MLP neurons of a small language model. Each row is named by its layer, matrix (up: input weights) and neuron, and shows model dimensions 256-383. Each number is 128 + 32 x the weight over its row's rms, rounded and kept within 0 to 255. Numbers have three digits each.
A block is one neuron, or neurons of one layer that tend to fire together. After each block is what it responds to, as a language model described it from the Wikipedia text at the highest values.

L4.up73:119091212134121132105082120107151098120140129106142195104087132152132080136143124110162082145124171135172089090077081119099196131066162139117071153079145180169191150117143144200084149138122139190127141135134108168148161139194172181115140111118072091099163131137104104159055121143097119120105154082166125185186121158136097087103130168128109147116119168078092096144122089127143199154132
L4.up180:069124094103109154175147166119118132149056137126125114152129120110122145166140164106103133106093143133123133082202149147104095093148095133154142141167138134090139118095159190128131152113158123189103170196162048117148156130130106154137128134153182085113109123165119112124073079124136147120111093121138088126075123074084093117135133123100165106135142109160133105125142119114133100146157
L4.up373:142167099137067180056124131123116124131148066121116122161124169136155148092153118155158111115173133057110136165121099077113149096121125135159159186143094124125092092179155090152131118112147134145137165063171164080089155133149112145078160118143099151070138098124139109171115099144129143089098143143114146129067110124164136140097183084124041121079108104130119104152158090168069156126138
L4.up439:112168125147151102056126106210115117136147069109141156165102186139196179087097141182101093153188134119177116147155098099131127119138143106134098060095078190187093157045126145165132144126125117128116099096096122167091109124109126153141106117163131131118143181155123133199115128107143150189049114125146120138139098149178127169051143157106144171122113139124152085153137184087109077127086
L4.up592:167130181180064131148122149148121087125078117112113123162181103153158153111137067123146147097111165122111166111111123202156137158164134099164135124163133163155152134184118153142090157110092122157111098126145105059144188131148129089135164196171148099147090140153137099179141180130157083091165080139151137087183142144140112091121182094178137108084143076107188165114111143084134080134159
L4.up648:116176182145132149175137094147148102154117115118123146164127158081151158084160109086108137062090107138105150187106103077160153096150182145200120199117117069110090192139121177132171134135091101157141112126124120161121065144125100184137147166163122103133112157147157128116086188114139094113108123074128110116099151121098124062152174185173141151098192158139115133121102186128112151118144
L4.up736:120138168070151092119122074181127107183163180128102122106129167190116136180155151113083152128140166106158108127178079134108090118138117116074115112121125114119106145082114145143170147089184136085138159110114085116132147113157125139103054151118168088156157129136034124180164137059151149089123100074121139137121115111143112178095072140131164080199139099069130103168107120168121120122123
L4.up784:151120175148136117181102152116181053105147119100219110154115163136125087109146124124168133115074177148147111146127109148121095152168128146111135116097160154116151091128118102135159157161157136073064116125122124134120098110189080065097087161104144130106127180115132148176162106114192155119185113119126115118155031144117139151104163181090077170179116115109152124124103065183144102110111
L4.up915:152175186125138068149159145134103151133123127118144131121128143174153098147138072101105139113164104107128104115133153114127111126154097186136121099117078130183093095136112203066191178101165113118155080116174153145107067121175149091127142087154088169124092159175124156137089130146090090132155176154117126134150136169129159128097168158076101068096086151147101125137101099116141160093076
L4.up969:160121169146127087098141138085087194117175129113130082152130180118101143167119169148167128081148076126099132109150154081147073152092093156121137137114148139180082220123168099127108120189149144102118143139140184095151108067167156110108149140135165140138145146162061134155091120106131074110127139086156137141155106109181161164147131080134102089124145120110117083094102131166115107096193
L4.up1129:171128157124108122122131176134174127152107116070123132097135108157175104113155142157158093125148108074134158171117149142158233161128207156099168129163108100133111107163137129078162126089186133138171132114145154075126162164110163095107120165133090109218180115181120173115193116132179138102071142128071089141175139163132120167122166106153119131125099167146137111136159143126163156144107
L4.up1167:141121124120102186125086149164156101144111210109151148126145091184205113107201109134160137126140083181127161192118150165166194135106181189143084136130165098152130133131141106080162113102155119102100157121116120100153153126140126100168098173136107153084145107115104098177075129110135160139112164095148046162101143071156125129113144124107065096101078151069083113103142057164116103170122
L4.up1240:140197157131165160138148125132137150046146089134153194064105157123167142095087113115120135104100103110156109121101163184084160184142148163180173220090106113131170110122113166085169086092083091114103112113136124070142178130144163088130158113132100056135132099128126072121125140084133110158151133134153073136046111132119147114124141140087145170092130142103054144122190113126112144107128
L4.up1637:171120150137106174085110058128151132079166153113133143171157117180145151107118163120129128098111099076162126115164077060084174123157140128131077110151122161150125113154070090117129131108121101076139157116137142140107099123141119122205163121111174149049159138121111065130084158107137166058079163113167082111151125153149110085131129132056126143116115126097147141138149127162080065163136
L4.up1842:107162149142079158125114127149033113163114152194197081108127162149163146114127090150088152127181103135164111145111162144151177149146161184118105125138120118159140096111185112126123192119139142124101104113074133079083136119114118123148088158153080131179096134212141123174113131093141147097121152091155091161141089135101149125154122137143103071103177160161157166159117114174113125144132
L4.up1876:090180138171112106143164116166112189127117187099106130091127114175131137110112158111124188117071135087179122174118134120157090225161163120072092172121091128149076137186124091137134131167146090123131117096113192203134113090139057091099078096149107129139154097120070101111105092125137125142176126148129159167165099162071105119119115090103117132153071136057130139133115120130161123105158
Description: Coordinate seconds digits. Digits in the minutes/seconds part of latitude–longitude coordinates (e.g. 51°30′40″); more weakly, +/− in election tables, mid-word pieces like "proc-ed-urally", "goals".

L6.up83:074165146109177098125179130145162144131154167169088148151070096112128149104114165127137140129125092079088140112122100124094114141120078170165089153069087137142159116102188131085137133139100134089140138135113115155149087125143107108137096121211150161128114153118099123175121169180117141129088103142120124140084031130120124044113169156129123136100099178132073097066107195136061150135093
L6.up980:183151126102133157094101194083117135142119134079094167136154136095177110107138176100169130162138111133119164091135084139130144098124141084166101192099179118090152111095147121082114125102167065094094096116200100213137221104088104111040074087122159122101126116124122162139161125158132163134168167074122106159177064114114099125138184159126187123104077142120118136101131169122149137109139
L6.up1048:188110131165077146180096114166144144128146139094129132081125109211182150161084102114132121090096114083116167104076113163178161151131164191121149123180106160126166107153099147146137103130182160142106112138062131161108146101124119091151132105132072098173109136107111130113079111145064094164133108164028102083107129157174165062102169129155126173108095138110140144160067100093137175136102
L6.up1545:120172167138107112185069136135058109133132163160142074126042147146161137087087123124147167157198109117136163147136127114108159102188125156139129105090202106129108157159122137175125124077164116130125172096128140104128136112154119140145099106121121161086137120133162169145139144156128168088126107086093100115178110151124170078107181167114148172190091137104113127134123093103110130134164
Description: Coordinate minutes/seconds digits. Mainly the second digit of minutes or seconds in geographic coordinates (26°56′37″N), plus scattered mid-word pieces and function words like of and to.

L4.up440:176121183208129158125119101174136127105066151065100105028107164146126088128086065135101109157119154144111095083083122112085108089075153140080209153159140145118075152162164158105106121134142089124159156207124148137102058124155070127116075094152081170149140121192141131128113150137082105165158110122115099091089156129074155090195164165109129096103111114178126169118071156118117138203137
L4.up496:117137101153101171147155115099144122144083104132146184144073095128166103125086095135147130129132151085163110109164138118193114148129136106166143148138145149063121086102133123185093131114099173072223088153162151123200120129097110119118177152091121140133131118098128074107162098086167072108060092115119106122117130089171193096109162196134148101162107109116125125073146181129063103162148
L4.up540:139146191126097117093110165152153112133169103064152156111112096157111153119124094112107126159092096067132125112146117132086084138015113070108128101138140111116061122172130063092127139166119135107102122176089177135108131082161126079171138142146110112144185176120054136123166117165108144142110142143096088127174081122086176104128100149098160133114130126151125154113132134157122183135132
L4.up582:088116083124088161099141153107211145132111104123077171089115104119122106140166142127146161103129124127133080120104191129159117163156034173101131154181138192109111166166143107160100131167062095151145149121088167161141155093132120109085110143128159090185133134055128134110120090141147155147152134086141087139088143082142132070124147109106140024108089183144169134121161093122069163138143
L4.up792:080164150189184152128108138124120097104112121159151104120077117119171105174117134120165137071088189123154155080163101159078121104073176122114091112118131076156085107111111078183116148117174138173159144146133171119116093129157125142095148060174158158136096127180093077143129144126085116081180149057137072136091103154135120167124090077148182158153110123166131144088170108121149090137103
L4.up856:120143147117132118180141145129142142134140159112114119105151125089149126170122130117134163211174126077160087124156112135107094140076138118110094105086181143149108145087069154137138161155163112111126128133179140079138081145172136174150082094108120169193114115176087118157127141126106114103167145121163123068073162052094118197099248175159102132163166141122146122102162128159147121138101
L4.up884:089133138162150136136149108128092169130164100124119116136093133117167045101073108150147152086113255055139105153096123099147140109155129106061114123127146128146077120079130101229058127131132137116195159147088102113182091162138100142121103034129151110127181128185168149153088073095130122094103087135123144068124078109064143151121084152101111132120176128107154128144148186155095154154133
L4.up947:136140136075154156211178086178172163131126135121145096184137114126162128133048105119167124121068097041083102081117149146115093112122163176072146104136115114121119140112133093131137094128133136135124172185182087161189154115114106167061149128123068065151127096127145089116171069153103255163149185123160087048107078085162164096120165143098171149183154164159092139144097162101141112115142
L4.up996:142094165162110085105100171175200113121126101096100185087022121148155110093082177145119084067180138071118103159128143156088114156112092109115105111180073197099103082110090171171171130133163110131134142109127113102172155094146133132147182094171112102205097098117110143103098123158115101110115089106125094138133070075125153094080150135145175128105156177128094099170118135177086103168091
L4.up1414:142094141130140131123123193156146168135102088126108158116120112160086168147115138149154139110102093109131081126120080174135165144111149078157116114156139120111189137112163169189116101134230140150123194130132178092114199118090112052134164185135053147128146158132120122127125082129152126076130116137092152140121095123176125189142133116106153148076104130104127102081072152082107135140118
L4.up1485:198070198166134084118138071093129123094136075130135145118147123124116166161161115115134105148170172142055098116172054119089164109138060130125095190137165164110115161128136161093106163134143162134190125181162168139168131106143132113074135117133099142082170133143144127100106095133130138135189034119078152081165134157098177143124105156071045146131059154145085149121169172131125105129104
L4.up1497:129073110189172036130110128102107159097136153177161208136020188115117159126121154131106118105108168092137167145157175131190129140089158108108144110146120170110164127156152108202113124152146160127089088114166140128175065135113049156136095110093076137120129166129129155142104088107091120096125151095054114159124110150120101092151223147113219114139126201130045132115103128112197120115123
L4.up1530:128105094163171137151115101183108115132142162130170129155073095125078154139121139178140113122111117143151056127115176153114143189103141132179160149125197134170136112137120190148127200103176138127196109138120149149135135107103178101144134194174074117125074114197202108123107119164036115144094168154153133132090125086114118132145104152111116177150161164171115081135155134120093159181102
L4.up1877:099135086104163124083094120168168150191102199101097093106145081119147166088157118105186156110071164063147065103154198102131095055099125133090128126093146140143095122136149136138091122075158126147116105136065186159118147166109114159087158144131180107114156073161147123138143150173108159138154118135182101101135179121167118122166082146150074166110179135130168137150142103138101132101188
L4.up1878:154114144141078146166135194151126128208162153094066053109130166132112198151116099158080120124152196053098135115092129098161110166127136142081093159119167114119188115152108128141120160176173080108122096091191120137101135105138077148096080125122114160147105124111127153101159117118094114100177106100103098108105111150126199124121122146110186126151110132133128104079159146079083169054132
L4.up1881:151041203120169098106129160082143122107123129179148110101163126176153128063133154148114151103133168105164148179089093106136146098138162160110115112087081096133165139143106135139135139157132113156180101154148123085119113178133093114143125177116141086123096208128142101132123131138128145113156143125151125049137107074163190164114096139143115172148135176171087110150119059102084071200115
Description: Mid-word vowel fragments. Short inner word pieces, mostly single vowels or an apostrophe after a noun, splitting words like Port-a-down, Camp-a-igns, People-'-s.

L6.up349:115120122147116123126129144182090136144125150143100140169178150132119083075139093127134149134120115134140116104105101130184137189132072086122152184138155114083143188127076155141106119110103127135161130096085086088102106139163134155183093163146094152092160119173105153099161059124090128123108179148127070101138115138127123113164113088069147136136078117168117134139146119154081145137108
L6.up599:163106193103131146066155075131157111160043160107059077129177120087167159156142137141130112068157109107116170114098139190093136116109133174125148120129094133120186174127146136157133114129119153102108097160147141158137160130153134096153150083053102128157125128176148168122115104174115147074123157133074086110119164116160097130137110113114102136095137144180130081135125133128207095095131
L6.up894:121130110143164129088085078113144122154132123126158080090141100110115135127135116193146117092123154190117098141113133102163113144138101150101088150164112125162174118108124135108145149115106143145150189145106121117113171158170172143126124132182145069191164131149124076142145123139145100143141078098080124118082083124170125093089152077150098112137117137175168112148165152130116121110095
L6.up1213:078104132133127126091181079138140101174163111072187119114077122171141159088105100109142078071205139129039141085109199118148098121147168081110153098124188170105106153136169139123180130115105090089120150101127166150142091159135135167159144093151129101133131126080124128099131178098080152165093142112092073106156155123025093126111170087132098122140145061122134122226140107133104169122180
Description: Possessive apostrophe. The apostrophe in possessive 's after a proper noun, mostly places and people (Connecticut's, Tokyo's, Mao's), and sometimes " the" after is/was.

L2.up820:057128176117219106111137154098105142101141150085085135140139135123155122106084124139115167129195101137093181119172094146147160137192153168114119096105138104163182141149100051086109133118157148124162141130120143146150160108091104167130207148131101131106139134101113163143097138129109115099152135169132102145139074154182160091127141104114125098101114097169097074096113150167130207122210
Description: Later words of proper names. Second or later word pieces of multi-word proper names for places, venues, leagues and teams, such as Orange River, Faurot Field, Kwara State, La Liga.

L6.up482:144112142161154124155122124141098093204105129116114150119092099066162150152175163163092114125100185105153150105087133147118158178103119141136074097162153200123171178150137162075146158163170124159066180073163119080138091130104162134163093155114126097144083125121060141137105192135136063136107196099142115150088125126138148158096134110104112082167148162113172210154126116092115097138083
L6.up513:143099193099129149131158103105094149093091154164115215109121121123160077156092157172125131123107162156133211111116177176119135119145206151105105129157096116149137158178111150159149151150145125163175178086077134074104109115179141157122122131117149073107143214155108117092090087166109159162142127109138126122156158168073087160141055153111136137159161112140109085160145095093110130168130
L6.up1146:152107128118102089185127130137130128108110111115094070145142092068144106186205184063139105155087146126193162157177140167091089172100133100142145114066086145130122173154151134112115133145075106161114131089162110199165176119096167120086128109119172134143161099109165133121151128131167124141108208129109165059111157114129084147141109158112086106178111161112148161125194136100120134073149
L6.up1566:163085138160138114117125066109108090175131179108136086151121092094137164139170124148149192172143161108176130196166142084064138208084115151138138104121112122104086125122120131113097067137090149114135119165063158020142172115143089097148115092112127086118124106106139152114109135156106111160110177150122158173125071095131150133130125121170098197133149134138116157136123052062125150137111
Description: Table column separators. Pipe separators in Wikipedia tables, especially header rows of sports standings (GA | GD, 9 | 10, ±% |), plus semicolons separating list items.

L2.up1136:144132197127086140143057138125086125140116108115104160150136098152104187110156069133100122089137109151171158129135107126155142101144123184110165126062169094165129135108116120127165170141101136156167100144110147099152139126082176160113180178081172115082117118129078085126210147116164133120120124131124117125152179163140163164087178171136120127213111131180157092110057095144131159135111
Description: Table separators and word fragments. Column separators (| or /) after headers like Candidate, Apps, Votes in election and football stat tables, plus mid-word pieces like Bar-u-ah, Ber-ke-ley, over-ha-uled.

L6.up147:125115136129129114141144164109120156133160079130165119094144134136130122097056170129097136140169122153073155146159150097134165153154151096076110178079111140148135141104104094131084122122150149131112126158128096154133095113160087099128147089125090136109127125119147142168094159150151133091087150087153126172139122067146086138118176129163170150115144137161113181091114152083136095128084
L6.up840:169074144176171162149071122099084161049116132132140125106138155122168123139152036156101124185115117113108067114122137156161113178149169143111183172146114085181150126084083143153150165100153176121035184082120141136146115096153060138111165197180097139109153120134107171113129119116149116118118127155137123146110116147142137176079168167135119153124096190128152114161076082138101153127104
L6.up982:131085123141138154133116134124092096167110088044158177136143148145127169107169120045058114087146144149175074134093184152134111142179140134087134153067104092175077058141147178108145181125158133137112128162148105147096119156141095149155133159128132181125098146145132137113167095206144113157224096181201182145102177110180133113121162108190068134085121098140168141122127108115145118155082
L6.up1726:088090136096132109134124092130092085183114121130122089141171097148095122119114150164138154164158117116145125183139113131107108147127108133103143189109115071141105158184148155150141115181145101139105132133154124177180103096150128121118208139126128045128092152192114119142133145151114147117160164157112169160147133108148124092147211110181104079131143136182149146087124177123116091073135
Description: Inside multiword proper names. Second or later tokens inside multiword proper names and titles (films, songs, shows, teams, places), such as Century of, Against the, Saint John.

L2.up82:120128104089108155111124130167119158035176186157117173098111143180186203163116156108145166112060102127099155115086099181105100104182120105095112137159146161135059150107117142157091104175118117079163069100179151122164158083138142120115123155102144137119147132142075142125141118143157175115085101088100119124123092152152125161086192151109176105182054171113111129157126136108166109121118
Description: Mid-name subword pieces. Inner word pieces inside multi-token proper names of clubs, places and people, such as Jeonbuk, Newport, Elon, and apostrophes before possessive s.

L4.up66:177161096112136147070086149143104161140108110134090115114125150103091150101074124143141101115096124145076198143121113140103207134170119116147064100111128096134093127152093161089109115127090140147115068103122158127151112115114153126115123146134130186096114097112128117135146162176115138139123101090129118205120120172177090137089194112109069114172135100116084133123102177111160147121130
L4.up523:131132173091066128128164125184123122116125191067077072116104130165192117119088130127148130107156141103116123126144130139119115121153138100089111152150091152087176141125115154077152134192058129129122120110065096144105112120094119131090100186102073088111135130136153096130194151192087117116146161143153144069129161132173196165125125145126160118151093102154110144147165133164119124079168
L4.up532:170136111109148109154156100122150143138104189075156118094105186157089082102124136071174137186090100116170121104186144173161077111116141159160109126206093175194149131149109092204089122089099118155100128108155146059143133156137126124097146139122125110093134118141184153130159140159097058168110114096120140106117133102152106134166157151086142128183136099150157152106141148098085098125174
L4.up544:166109114168120185159117134141164103127118043092118098119073118044142133134155161047136127098214177129124091167129175163130099087169164130128108108152132129083132116144121143103098132149114170147116167091132167158143184120168150105197111165105093117139096160111056125122099152179113096115159213124095153152092174127117133092139122137127099183141095176119136148175147098077114206104117
L4.up632:154098087108109150101117069114066153149104074128106159113103066160084166114165137122107120147134053141112070170186218195118085167143109139135135148154104110164116097119106136146095141156120148109134116113143140128134116147130140093134122103148106154120096165137136146127119189180111130148176103134103140162108162128078164062107143094138148177187106063083080105066069063128097150189093
L4.up704:157129107107142122106076123122119119124059148134190132124066194127080144121088136084138130075124097137103164110071103132128119133156116152146148136146157107117101102091123143081138146148126149198128108126096046085115113112148042157116162126109155072124167119126126148122100146183076163120068074123096116162077177135154123059145139125089149130117124123181191168118082089151094130112128
L4.up907:159098163106097154153128101110120124088125169099144158145096108147149150132080137166106114095176125042114149131110138115126139201165109162076106096176138112130141126148123071109138137140121109135116131071081107047099082097170126120124094149133137150071166203201103163115187125089098165176170092127110086132079113124172136157125133056153091192183124146082138101097161122156107169154103
L4.up1158:148151141110101160094115141114144117160083150114138117152094104085136152090073068125139158144193135130156163143115119128135148106140167130078121108126130194109141127119111112102142164135114135120100130108180135113152129116145103151155167113100126122134160101135050080103143090164115157165073123133168163116067178114082092148066175123191124178197166161159135183118173134095146151066069
L4.up1241:175090069123122160099159152173139137082072103139115123183080099098106151147091116104094127128159141133150158092126148099110156133135174118141086167107158136144085123195128100133071119120132102143129113145166149099195189194135063130149145121115099096124062126216142106114124115096175124088130112132150168157113121045114124085108081189129138132135191115069129088160115086117101162041075
L4.up1609:125094091111127161156066097113135100113118098144131142079079213141143117102144227177159086141177086156113142196081183108118129142095095115135135126130148158116163114120172063116093085111148115136116165131114091125117070183178169085171091111130093146072124106092174140165105138049135150101095070147176039174079113131112114198129117134152124092127156116072098131111096132141107130164177
L4.up1657:136094169104062163145160089164165138127129126120128119119104129131128106126088119105138135124105157085129117136145122132146126136184137165148152071134139131145107146167068110105122144166088096167115079148191174123129091082146171125126147169115083118122136119176083128176126160124122099116215142078105154101090163117099074159130115148154097179138130121167099129112140110097099164166138
L4.up1754:159050118112101059142091112149147184186119133114089170129114123106124148150161152152130172091132148102153133145144132141082078126168158135106107106141097104077166173120120101115121190148139156105117157084104143090185141093151137122095145090111114143103088127118153117131169158246147120128134178143124099081076142154147127141112162145172019135093098137179113134130179127091066088182078
L4.up1778:177161110084142117149141112148082070143114130114143151135131111163155156121119144096144137152139127124163043096137160141115140116144140108125210150129139105168094166131115095160120113104142122138160155160192154168129104141108119112176127107102083119199135120151086124097144164091104109056092150111122127092092159124095119157130228109093097126157145075158081150117105119127124130132152
L4.up1815:166203101150097097087147110170087181109121174139084155115068143155110123192038150124179169135181114112134078106125158092104082153078105115092167165151128099122127120074140145102123137184086152138092148085153118117130111136135142178109156173171143110113106173122143118145127142111142188153171114082161183143099121095137119131101221061122132088153119107025070152120131099101154131165123
L4.up1903:153101187087158175090174141105109099137093091156157112099076125170138107132113167073124135119138070146146161103137137094055113113129130117145105180131100193118128068126152148155117129115168151128126091138096120140088131121167081124130169134156110112086149141100055114162136124125163120174121126124159181125115135175149143143167121114102109140127089160143131089111135138174122052098154
L4.up1909:159181091130117130053096111128145090149105128118083113135049129134067117138104117114135158093149121114140116114184112167190174134132107135129110136189151108116134132102151109127149165088151120154140121116124111126144123090182050120109123162085096133101124092094133115107137133115111048116115072102161102128113139111154070173157150178132143180154097092163189127125222174133154107170181
Description: Table header row end. Closing pipe of a markdown table header row, such as after ±%, Length or Athlete, just before |---|; weaker on mid-word pieces like port, the.

L4.up116:156113148178103120141159128205180133169105120149151095136117126163153115138066157158090108126086182168174129110099235154146122161113073115131129164174043134113107133134128144105132171078161108096116141100116166174181122139137141114128145103115105129073148142133140130129151131184164172133145140094148125129147141128151153115166211167128143125123237128132156100144137158109126147088121
L4.up178:108165138151143186116100187098073165121137068115124143133128178138104094120159114105077117079127160152100096108155128151174142122071189122123218108127165124127149071081128112086167201103110160130093088103163111113187108119176148050166173103146088159115116108161062118107110114109136102173070076145155095116156109094161139132109190122178149101093109136225168148134157125115132094094152
L4.up334:057106128163100065133149095088076130131123055113139146143154113093116097114090154147048161154138099159123111090177101110170185169191119113084092165045076147113068141098140099121032140067155114158122233094100155160131116098138078159121155075106096145107163126159115131129147115079152114136153109136149049094095136143133122113149176159145075127096147121114134097128120211116068078127128
L4.up561:164113154067119152120124166182103109129084127129113100149155116114139095190062146087128209086115113127081094132104173125135206109104157106134129126134116164142160139110085100148111056198151100108181104110136168110102130099119159159132166148092100116152107133184124112135150142135136096092099084178105097072149153146112113165186157153115108057093091137123150150119058164113175143095152
L4.up647:184148106167142156118119115134131101114145116102145190090108083068105118149155117149182090099096188170106143138108083092147146150129118145064165163133124138107191120101112165107072104130096089164122090119136072171103092156142120104124156167061072126143178105131105162145141180096204123134086084117137134127184157080132170111101219094129144068152130167196115171144077128121192126121091
L4.up894:137125152173137138166097109085165147092201137113151158154111102126111161098067074137125101163189156141143174095190110125200071120144109171120095086152121167119099132189147125154106132073124118107139104155104104165101078097180088145152149176123102151126105139186074114130090144218122141137116092122102156148135153131122168138150204157131130118092097138080102143135064148104171173146114
L4.up973:177062109135110130144141099116156146134181113055150178123102094127144157114160111129071130137113080119122146068130132121139120120108168081139112181134147102124149188114109160108110108153077154148132190109109119197087112124085111160114158147122121169113112057123149120126170151152090127164130167177084125180108129102114129118135137200125124096143127106148118099060113103141105088141091
L4.up1077:116098088126129099045160102145152087137142119091111237051201127093175167110082105106136109126129075158117119120166135107097077122124118091080222140111140180115155073107108041125097137195189122165117179143137075162121129162153135150134168123149109156088152093140152070135106134135152181164107143116139142093090088063152093129190132081164101111114164112129087106117135123110204099109100
L4.up1156:134092107105188157184140119141138104107138111159104099097097130100118135115059146136150149130089106194153136106161126125147172175092166132089104096103192137098083166096155099157134154076111138097094108150141083099110165110063095040132209110129043170169107120107098146131144114150129118082137145167124125127120114063135126088111186109118137106102113117148154139119142220111136137155135
L4.up1234:120100129151131131173162157153075103105147129126168136119181103142137034120091178150131145129126167176177148080130095110127182132144132114094198105180160148098134176159095139161168117102232145171105168156138155160137133130203063165120153108159133165102166110141136128121131116154117063106154099135098130139141165012093059123091133170153067098082143120184121087140076159063098184119037
L4.up1276:150134063165146090141148124129125142134173146153153108110184130126151133174091144139185158103124136156128165101130137114145186118118162103113098151121136087142122175137153158111099135156243145157132146080099144119150102141178099123169155132082067155144067117159118106105087108183131171168127134158169097137129122109108144133116168157140170125057111132163081158114145131123094176106122
L4.up1455:156068100099070125121157084132099157109176144169123150126166081122110134066112166184147132135038088123137137184098096133111140112205146152116184132122129162208116121172123106089073148068149174131160152100161156159161115132116110118094038143136100107091145151166104121148127149116078102153121167090136128104096111130136128079104187102132170149070110108173084163154108123110089123149087
L4.up1597:124130148159091160121109121108123105175146136129120146122108084152162200127154113162089112064163110117124168147130160087140110105147126197136096123119136125111093110091159145163060128139187152140082121149113097142115103100162121121139108139174176232113138176155118117097119126133134208114129090150114186092076182140124132070144170115163179114134139102107081097110184132125171137184101
L4.up1598:151099111147132114165147098130148113150102116086130166139180111074050117110127155126186126115115120134130093132126124130142146196108110109145118095090093147193184156124095104098125128170100074152090130129079136117103174126114145056161112129180073089174149106120064070153123154187114155107093063164082138080132161102063147179130166132109151121126193119137110145184129153138096133103107
L4.up1859:169124137118110118132124113115141072086119121120139115139151114117169132129147133053113148139173130191157171102134079091110104170104171139163131145118116180110126072118115119052130116162122146132101161144199103088100106123126103126083100060150134148093152118118061138101074129160004110151034166105139134129155117131114147148184146104157116082115110127089187113113151165143097148127159
L4.up1892:128129094149175158163131051100146120124160106126167156098117149057132161162091129110137167150139142126100158131142219108128140129134176091093171193194121154102186106156066103134126115132160097107125096096104180160159095157099120190094107136108081083113146115183070123124077149108134094179125108097120110103164076091112163131127128084170185155165143143140128129036134197109131183119095
Description: Second part of names. Continuation pieces of multi-token proper names, often sports teams and venues, as in Red Star, Red Sox, Mc-Daniel, Wemb-ley; also table pipes.